Weights of a small GPT-style language model, trained from scratch on English Wikipedia: 732M tokens.
MLP neurons of a small language model. Each row is named by its layer, matrix (down: output weights) and neuron, and shows model dimensions 32-223. Each number is 128 + 24 x the weight over its row's rms, rounded and kept within 0 to 255. Numbers have three digits each.
After each neuron's rows, "raises" lists the tokens whose logits its output raises most directly, leaving later layers aside; "fires before" lists the tokens most often just after its 100 highest values on Wikipedia text that the model never trained on.

L11.down947:108155147165155125106123144143113175105112127131123154129161162122111168105123127163103170108146185131119123130159108111145118181102087116130114106110143109103108119169109173118131067152170134125142127114122123101148157126109127145125091146120136096114076170115150169097135097125084071095106125099104122126120133143131138150134090134145177152138136160114147149105123144070136130138104127136102132142134095135145112167096132133121119162126166127150124120112127127106076141114120124060125113131167140122101128107144118121116122130095126087157144130145134088113134124164103165124
raises: "===", "==", "====", "ism", "ify"
fires before: "|", " -", "===", "-", ":"

L15.down767:090119137145143126171159119095164134106138152169135147109135136118099155156153160101088146122154146142155120110151168116139134114154135128121152131114189156160155111138133136155132105138134103092131117132135172139122125145117165088131124083108097074120136138145137159126163127130168104163122125150099096099137109169139170120146135157135103148134084113088107126126065110091149140134124150167108108127135151119127074158137130143094119081138101120149157129116138117119130103096129112105131091155186060123160141168066137123130072142095150136138135143131125103100120153124168131133
raises: " in", "In", "worth", "borg", "aker"
fires before: " in", " of", "."

L16.down151:111098107149174155126181116136127134170112162121150111159160105143116153157101113130123120062112089130091150167121145140099145119092086116169118123124111142122122170119122175097159168140135139116109123124100106090141096144129103173095116135179126156087111058144138173136140121106085147084136158132157122126092100097103111153135133114121109152136112140123130082097149108145150123126084107110124202118129157163113100135095115111150139148146140118156104125119129153099157099143152108162119132135107105135119142119121114129064111131146150159139108151136133115151095142108152124106
raises: "\n", "$", " follows", "esc", "-"
fires before: "\n", "-"

L16.down998:144138134156131134150118121125128167128141146067069081146117142138064105132111165194121179097122110141155181125100103151118165136107125165140107122121108136091105133125123124135156070102164134130142135153105168142198076161104137138113111151112105114133115125104109135130150133187163152119167147114170130117115098140122142137148119127158156123108101122100122163116142131153107138138128178123164148173150217151170137124165106090129098125126096153143122103122112135151159098122098145107107176137148146128085108146129131153110108137124123122126124088126160118114150153085135105140
raises: "\n", " He", " In", " They", " However"
fires before: "\n", " He", " She", " In", " The"

L7.down1096:144118161145133124105118095103117152160126118126119111112151094184128137113118116188108100141153137137126102144122124136119149099108153132163112158132117134133100095097136146102125125158161169122116147094139165127189142147156081155142158128162135160150125110119127153140157105119075137154134148140078149131162153093078101159170151149107117074125101133144111109107133111125125161170113118116197172142137092080110147123186111118101113145125130180124165107106091118101146129129160122116079135134100123163146128169098108177132117153095163114125126130083146087136106148140118123124
raises: ").", "):", ");", "),", "enna"
fires before: "\n", "s", " in", " |", " ("

L16.down1237:150136131152134095135114108124134111128117143085105188153106126115098152109134113143137136126109091145135127126148119114140142110136117148150148106108126116121122102132136160141119120148155111140116104127121103093160123187143112177092106099115145159118157082143159142127161141111093138124110127126131175136151147144150163112105181128177122146100143167112120139159137115121099130111137116125116174143122117138119142163162177122086102139181184118128091139146135149131132122121157123125103141115156115132119170123142109126118150077156121122106112179149144143145071103108104155115
raises: "ument", "2", "7", "9", "3"
fires before: "8", "3", "0", "9", " to", "5"

L6.down1301:048110131112173079104124135096136085168119128125133127144111183140179125160156106083139147152115099115142135172177116145105155152122116137136124151090144129109162108073119119159095103152145107117107099134125137114173139129145131124153121126144121127099133123130134110171115082150102126159123112114116107115120155109100128139086169144103143117145154144148105160123131118113107152094124161096143127142101101119151117133129132083114093106137151157135105147116154108132116098119145152128145155157123133139118113114116108132127183156111117126121144147110141093130145141128132114092
raises: "us", "ume", "ually", "lic", "ów"
fires before: " ", "ic", "o", " |"

L11.down143:166101117139088145150096128145103106120121136131097040143171123139100123126159146140093175109108123134123141111135129168130167153108168116154117105172117128099118114123153117145142119107113202125111109118119147104122035166129114140141152155129084148112134091109131148151127124149137147128167101101130137118118140147112127163137093116111159115159102092124114122149147132172112121147128147080176137142116187106127136081116114144115115186118140080141147121136086123165170102127102156114083121141109147112080148118113126125132131118134154094137149111094137108149124125096129121132
raises: " However", " The", "\n", " According", " After"
fires before: "\n", " The", " In", " He", " On"

L16.down208:074081086151131105134136100090155133135123159126126106168139092154113147156145118138155119134116114131138119144159110059127076109153129109116122156119092094126183093117133147135143127123128134119130127131113149120152097133153115132105127121125114139099120102147103168111140081105134131098139113158143154125150141118148141104102108159113161156145120138108119178123100118167120116176125128158146123173096110112131126119106115100103125139149118118116144098131121101173084108161121150086149118132149138123124100158122102084176162116122139157117126158105142086157163168142144128124
raises: " which", " whom", " whose", "te", " sale"
fires before: " the", " his", " which", " ", " its"

L7.down491:158177126157142110123135147130138098110112104113058114142154128123108140142111126154115172121135124128130139106119105149138101123137130121115140140093175164108095170121094150099104171155166122127115142127104138130108136189108146119132158127111166149087112141089129165110105113134139119100116099124131123111148139130096121115119134088124142152094142140119123138139175139115133166149126130112122149133125147152107126163124147097150083169144110168133148113158104108103163184103123125125087142151094112121140116155073125119153110123127148114094063160168159114128102138128090120120
raises: "\n", " They", "cz", " Later", " –"
fires before: "\n", " \"", " |", " ", "com", " Char"

L16.down200:115139129121159083103163105154162128110155160118152135089089108111144161099185188147117156131116135119154133123118112159122127154143154100118120090148134136127109105099117115136118096104147152112119104155087110136150163164090175156168114145141118108134058146121133133188176138162103130161154130129149115109124129148139133148114137088138144160082143111136087140142103109145122118116111129139147079129123145167127151171141139127118107112137146149115147156134144134165110138128107111110097117132144153147143136064044115111117083090125122105135096119131157082128119099117117125131
raises: " he", " He", "He", " was", "==="
fires before: "\n", " He", " In", " After"

L16.down147:137134144158122145109131147162137136156108085104110117102151170124137141135130127105109125059130112076109123088172108139135151124136131123156086128109131133133132120115124133120122151129124111137186105142113157143136137166109118132110094151146131092119121093124101107129139147177127159123131147115162176145127166160100098096136101094160138153097151124118149123115114121131103152129093134063130161125138195132107125115122095131140102089136108120115109159111085131132110140126167140151073126118095182108049105156127123153112122174093135139107159125132128143146149162107147113119
raises: "\n", " |", " They", " name", " =="
fires before: "\n", " He", " In", " On", " It"

L15.down1118:126156136132164171120128169112115139110121153139103121107164141120084110124131081130130111133101149133104122135145097131106143166141125148132151108107166142158141087130166150162112131121099121121139126155145116123140148122126101146097123148154123074140140129099110133111122094114113094161095121125120191138120123114097098134128129145128103127169100126121182095122112152138139143129098058139170093105124119145107099113116115106145112125119131176134135109120092115121099134168098152131126152161160167131140150142140141112153103155095115102127078101188155150185137154111134139120
raises: " to", " into", " towards", "prising", " toward"
fires before: " of", " to", ".", " in"

L15.down43:120134158108174168118150081136129135101133107101139092139124120170103149147146128182113081076088083094162072137099129115154132156114139109128141144147071164129097105106135136129155131131171124114131150180076129112148153102114153148107082139147094139155131098094144095101158088158150124140093157146152150146131135086111164127151149108125134116117096107109106066114104137157125108115112110076153137141138192109141119165128110108160140139132114107129125116154132110110182186112089164174140144120124138156152146102101120133125089129163124089137129146118112100137143121129119123120
raises: " \"", " “", " He", " His", "orf"
fires before: " \"", "\n", " He", " The"

L15.down1162:140130115114126104139119136110122114106132129094136114115115149117074157119121160135097149123157103118133128130115125158101174132111152137167139137132120127107102125104110112169142119128109139146099129142122131114147118113180137107116109128117091106090112145128154135121123120141072142067138148132134167118168135125171131110130126159138157152150180131096194127111163141177124146091112118099127163167151206163117141113139137112152131099134106166169097092139153118145128097146134156180103109111127100106135125131156115121093165132150169156122167133114154128130119134129155150145
raises: "0", "1", "8", "3", "5"
fires before: "0", "5", "9", "1", ",", "3"

L6.down74:141151090132115128140115123107123146113149145080134093162179108123090149140113149160087122083113134129144150118124139142118181122109120155171152091159100115090128133126101111150179103110119168163186108169121153122164049168127143109101144175115111106136144130103124142149164177139112119125166105137160191091103131157104137147090118121106137123105093134126132131142110109153134137160123125117175145150096150115107119115152089107122149143115139138122112071164088118157179099121136141114095146093164133093076148155136106130151132119122132139136146142105117104123154132114142119133
raises: " However", " These", "\n", " There", " They"
fires before: "\n", " He", " The", " In", " After", " It"

L16.down335:153092115129127125087152128094093196125119106113149114092121132135108134093164157124110089129161148148045107125127119091117099107101155112143109093117134156131149100085125121097156108140139108107108129144125167175180175116151098143085110136121133108132157128141118125125142183089150116130076098134084145140142148135144182110112152122074145078126085115130142122112110113152146083142116092123143115154110176142108163097106094119160116164158135120164123135102089121152130153100119110099132114133159114094110127117117134124120147126127107117137124138158132138137122134159121100139
raises: "s", "'", "’", "ents", "iction"
fires before: "s", ",", " |"

L6.down107:104100114097065123123126084141106127157158108133172105137124140140136117124171139127132126128131122123150107114165130093115143146142134118132155150155117097147179123120138158132107091108150125125167125140132117161088139125147157112168120154096106153133146133079136154084105130141124169126143152104151141123135098111129164116107143063148122092100092148118187094121114137128114164142146148148120118137098126136128140091063088107141106132123119109142142156122120103150163114150103154143098131132192135150057160142180126105143137153127120149133152151108105095141130097074134128130
raises: " them", " these", "eries", " (°", " sciences"
fires before: " the", " his", " its", " "

L16.down767:145138166123127141109093158142080121155130107115163108108096125104121114154167115131131109110151157143119111132137102143091118107133139123187109169149122117125111115142137132127117160153121134127132089133113149117129134125129114123149163155123120093098122091109138095125123091137092110146123117163119110115104106101119121154162122086146117101111153149080125108152140155101158075140172097098163137121119093124069118118164101072123127109148096120105148111155103106145095112144122106161131123132149118137134171131131161068122138132142103092124180117105103114131143135103114149134
raises: "ped", " of", " against", " Position", " over"
fires before: " of", ","

L15.down965:139135130114088110153129149078140115146108128107056056140111114139060108119136150144114174059119114120126117096119136106090160102122143134140147123130106140124098102124115121123119137131139155149148124123114160140168067131158143129137126170123114115143144118093147124140148149153152131116156132130143146157103115165128111162139110111122179115129101158100101157145136121159143152130112159126122127177144177121118133079129074120097100144104133112146103091152091154157127112123140154128101161129105142136078119158122130118100125153113126163106126126153149121174141128090120127132
raises: " The", " Although", " This", " According", " These"
fires before: "\n", " The", " He", " In", " It", " This"

L15.down431:158115129164132156179101133113134108114130162163154142118178109146129137162151102129110161114135128153133134151141130143139146060110154166103107149152136137113116163142149128130117144151114077106138104132112139109129118113134137143101077115121143111183148147103121169134173119115142144116124117113149148119132119153082148125125105153163106154100140106116137120137129126141142136143155137109140092052114117097096145158132125134103161142101144133168130142097143106104166143097103137147104076144134137102174153119097105139109145114103148172087162133154147126144126128123117121116
raises: " with", "ame", "hip", " between", "ons"
fires before: " with", " to", " the"

L16.down1291:161143091121103122102139127127159153151106144169107136142157144174107156152118126163103103063104093119156125152130108142108132104098096122172107090138115154130126149107097123148156100165146139138133139120116121092128150158105154095115122168141096131122095107075122132122153118091110160144148130110154182134106120106095150147158107137128146145092122102139166094130157132154128146132129085083124166119120112139095170105116156110147144132144124129134143136155109142147112098123168112168155130148167083137096119128124092145074145109108118150124114127126152163149158120106129118153
raises: "-", "|", "!", "\n", "Population"
fires before: "-", "\n", "===", "|"

L15.down893:161103106147100093111170121147143123111134120146134148107138099105158140102161137129123146122154074115125126132150126117110178170111160124099127138132113127146100122095118153183111128170147121123157110136111145129124110099136118131129156160118120126109098143153125144120164166140103106136129117095139102167171143100083114131159145126117110173084116116117184155095137090121128136125111119106132120141134185096116145132095138146146129142107131112169095121096103162193132134125112163126129105066171097135084121127150135117143134147089114165100109131153134127075130146132139138107
raises: " current", " present", " new", " times", " original"
fires before: "\n"

L15.down1070:110109142120135123114069105139104107132106109123142093098130134131130106144141131112149121131179121131149106129083088085118101133102167134140115153158141158139131141159091112128130141161122138145167087144134104096148129106119139165130135136133102104076169117080119127136106112113070111149130114179157127139129200134134135104131137139117144134125176145141133121093125097177128078115115143110146153146120131128140154116145133117124120126157127124117112114076101108163159157164125168121120097117135120092186133117142140126128132154077144159135163149101126127112122132092138123136
raises: " of", " %", " titles", "rig", " Of"
fires before: " of", " and"

L16.down891:144118155146151119122163130122078144139136104161144161119158170145151149077135119148093127087117102153134120154137092078115170120120110142156131115159147136157125114111084118119141135138134158165142123141154175122136124137141132150120097134136119150154140129147126145135132114151125118123133127119123113148139118162112140123136107144068138133076105127134128152119140130132129153122157146142160172180112090145104154129150096151105081119121119110177112113101112141165116173122127128149084112132147134140146127110131153109136130147164150119133107125132137082099135098129125142097
raises: "==", "===", "====", "In", "During"
fires before: "==", "In", "===", "He", "The"

L16.down919:163114127129106113094102104118157131129159057112110131104101107141117112137130143132137114105148158106110154139092147156143102152155085122116142127117171102137128052101157098135128157157167116118126152103120117129184140115204132099172141159109147120156137156117146163105156118145062115109136133095100158154149132088150119144151130075123111086113115129129126151093121147186112163082119113124134124148105133118089148125130145119140149159161128144146116134128114079127152124112142099091135100139081132167138110133111138098164109137147088170118106164129145120149132100167104116136
raises: "==", " ==", "erate", "ency", "osition"
fires before: "==", " ==", "===", "1"

L11.down871:160128138176119111107159089138074112124126163130150104106148184191125108099134090142105115112125098138141107148104079114133146149108128120132135109129129140106108119122120125120134137166136139145130100126118161111120082126105126145140115151118154132085114135136115154143122115159119095097144088112099094157181139143119097123156101103106156113122099108085127130161129102134122133111153124117145099134118126133122097120129119104139098135123133138158091126117128113104150102124086131127096115152146151136151124162092053121108137126163140117143090145115132104095126127147140151118
raises: "==", "===", "====", "-", " He"
fires before: "-", "==", "===", "|", "\n"

L11.down1197:116093117171154105105105165135131102106143120114136086088149112120140124098156190174126084189117133152084141117113128103107113104145158129139131123148140151088112153114098128137147103133116117159121160148162123115123154139159109121123145153100128148136149147134156114153081095116151129112197185145142168159128111124082102148138126174113119119087157117115109158113146109104128113136119086123169110133134188057165124131154148133140142079141147167152126169087083142124131124130147125112114125126100145137150168131128109122097151097089105139094092118086120112138158122124058168100
raises: "s", " own", " former", " previous", " wife"
fires before: "s"

L16.down78:172112138094124093102121174129110145130119146133127141102092131167163195132133109102145117146136126159145080077147098110119109137100129104140093079144133150121090131122111124167095136142134129111098137136120169136132116147122136143153150151103088138144180130139120175176099114119151100154111164133126127157117138117113174141076134148114127135148056074127156072113103126143135103157100108138153116138158198141141145129109152140139117088110150129116159124088142107156103108106105160148063124143112123145123113113072136133127138123156176164141153093103142130137152111143116104131
raises: "ed", "ative", "s", "ation", "ees"
fires before: "ed", "\n", "ing", "s"

L16.down689:158102123091110160101123146109121141106115145169150156098131127081117100095124138141113105172159091080110138155129132137160121129129167118128130103111121122121122087105131146145129135079134143150104104160142104133131117173157151127131131139121140152081101130147155128112091108162132133158135081124117152125146146129108117132093113109116135121172136125157128133118130125165113124070110131101137105134140176166102108115130138112157124130102094137107136116131155117128146132137167153097129161092167134144091126146130135182149113122123149083157112138116143119097146134112129160118
raises: " Career", " Total", "Career", " name", "1"
fires before: "1", "0", "2", " "

L16.down712:118114156106110084132080127112150094147151133147147135119113091137105183092117101133168152137151130161147136128170115148108138131129162176115128113110113098122159108096106179123141108124149099126169157149166135127147151177102100115086112124147111120099128111108149140131178107095133130081103140103123134121155125165158164162140137170106116072134160144108162140127136131110125130121099093067122139119077109117089148155127087146094126124143182139093121118097161104135149130125137140149151123082126099127066158160158154126109152143164134107134119112136165126130111111108122112108
raises: " that", "profit", " of", " you", " against"
fires before: " that", " of", " the", " in", ",", ":"

L15.down191:129111123127121112142114120166128170134150172169122107130163158167146088155143102152124135159160113112120135122136129145159135113174134129117114126113156142132091114157092149089138108142144152076131098108139127148122102122080151106107128126130132128098104111128136137124112105144115183111149127130155144164166143198127090151151167127139095119165155129154130161140121111154088146115091118121158162127128148146174149119144102138131126094144161130157157119159150140103097147153156119148087112079087129137118145101099152126128135129140171117151128150105115129108114145130129129110
raises: "\n", "adium", " Upload", "ourn", "Com"
fires before: "\n", " ", ";"

L7.down855:156123131138127108131142125101120175125139133112118140125144110110138135135133120126090106156141132147130166125110151129103093080125130125153141150137128142129129139119139141133118152121133151140193113130114111143109117122131122118150093132117163132108118150143178144152144094148127127127104102130081178164128117133105142079139076121125138119127145146067181142155144124137134131145131151112170143123116155118150126137146125130105077130134184102218115137160127107086162127149147109108126122103081157174153143131111121112109113113106105123151137149132108099081158118176126125088
raises: "===", "==", "====", "eries", "General"
fires before: "===", "==", "=", ":", "|"

L11.down1219:149094118119171102129093109109151124162119095130109150169103078154103089118143093160115128148128093133123125126107078132124072117139141112130105131128137127129118113105139111127176124155181109171154113126151132144152120104140101124151184131129111112116140158116127122153085128161140153157151125131159114154101127176113147136128116143125148161126136151137119130150139159109153096108128103145138111132086165152152148140169111120163179137106091161148087166137176143117124131139091121130119101150125115097100137180118146117101136121155144119118093150123138114099160111144105109131
raises: "rup", "raw", "ary", "teen", "ars"
fires before: "-", " of"

L11.down1122:086136171124143126101106168120121098149134134180100097134123140125096121122166168102099123147124155122152121120131067100141128118132091147119119080116140143142112139126084127145176135132127112140116136154185115111131097154121098106146078147155119129156130158117120109125120140129137157124110118115124146103093140144144117125164146156086135108153128099122107099109183132114135117162131187122144178125195135133126130121103107118141144135159129159130116097166160145131108122123109194120189163106143144173142125170148127152094148096185150112134134128091124159131113146124145132111
raises: "ct", "z", "ter", "zz", "ster"
fires before: " ", "'", "o", "i"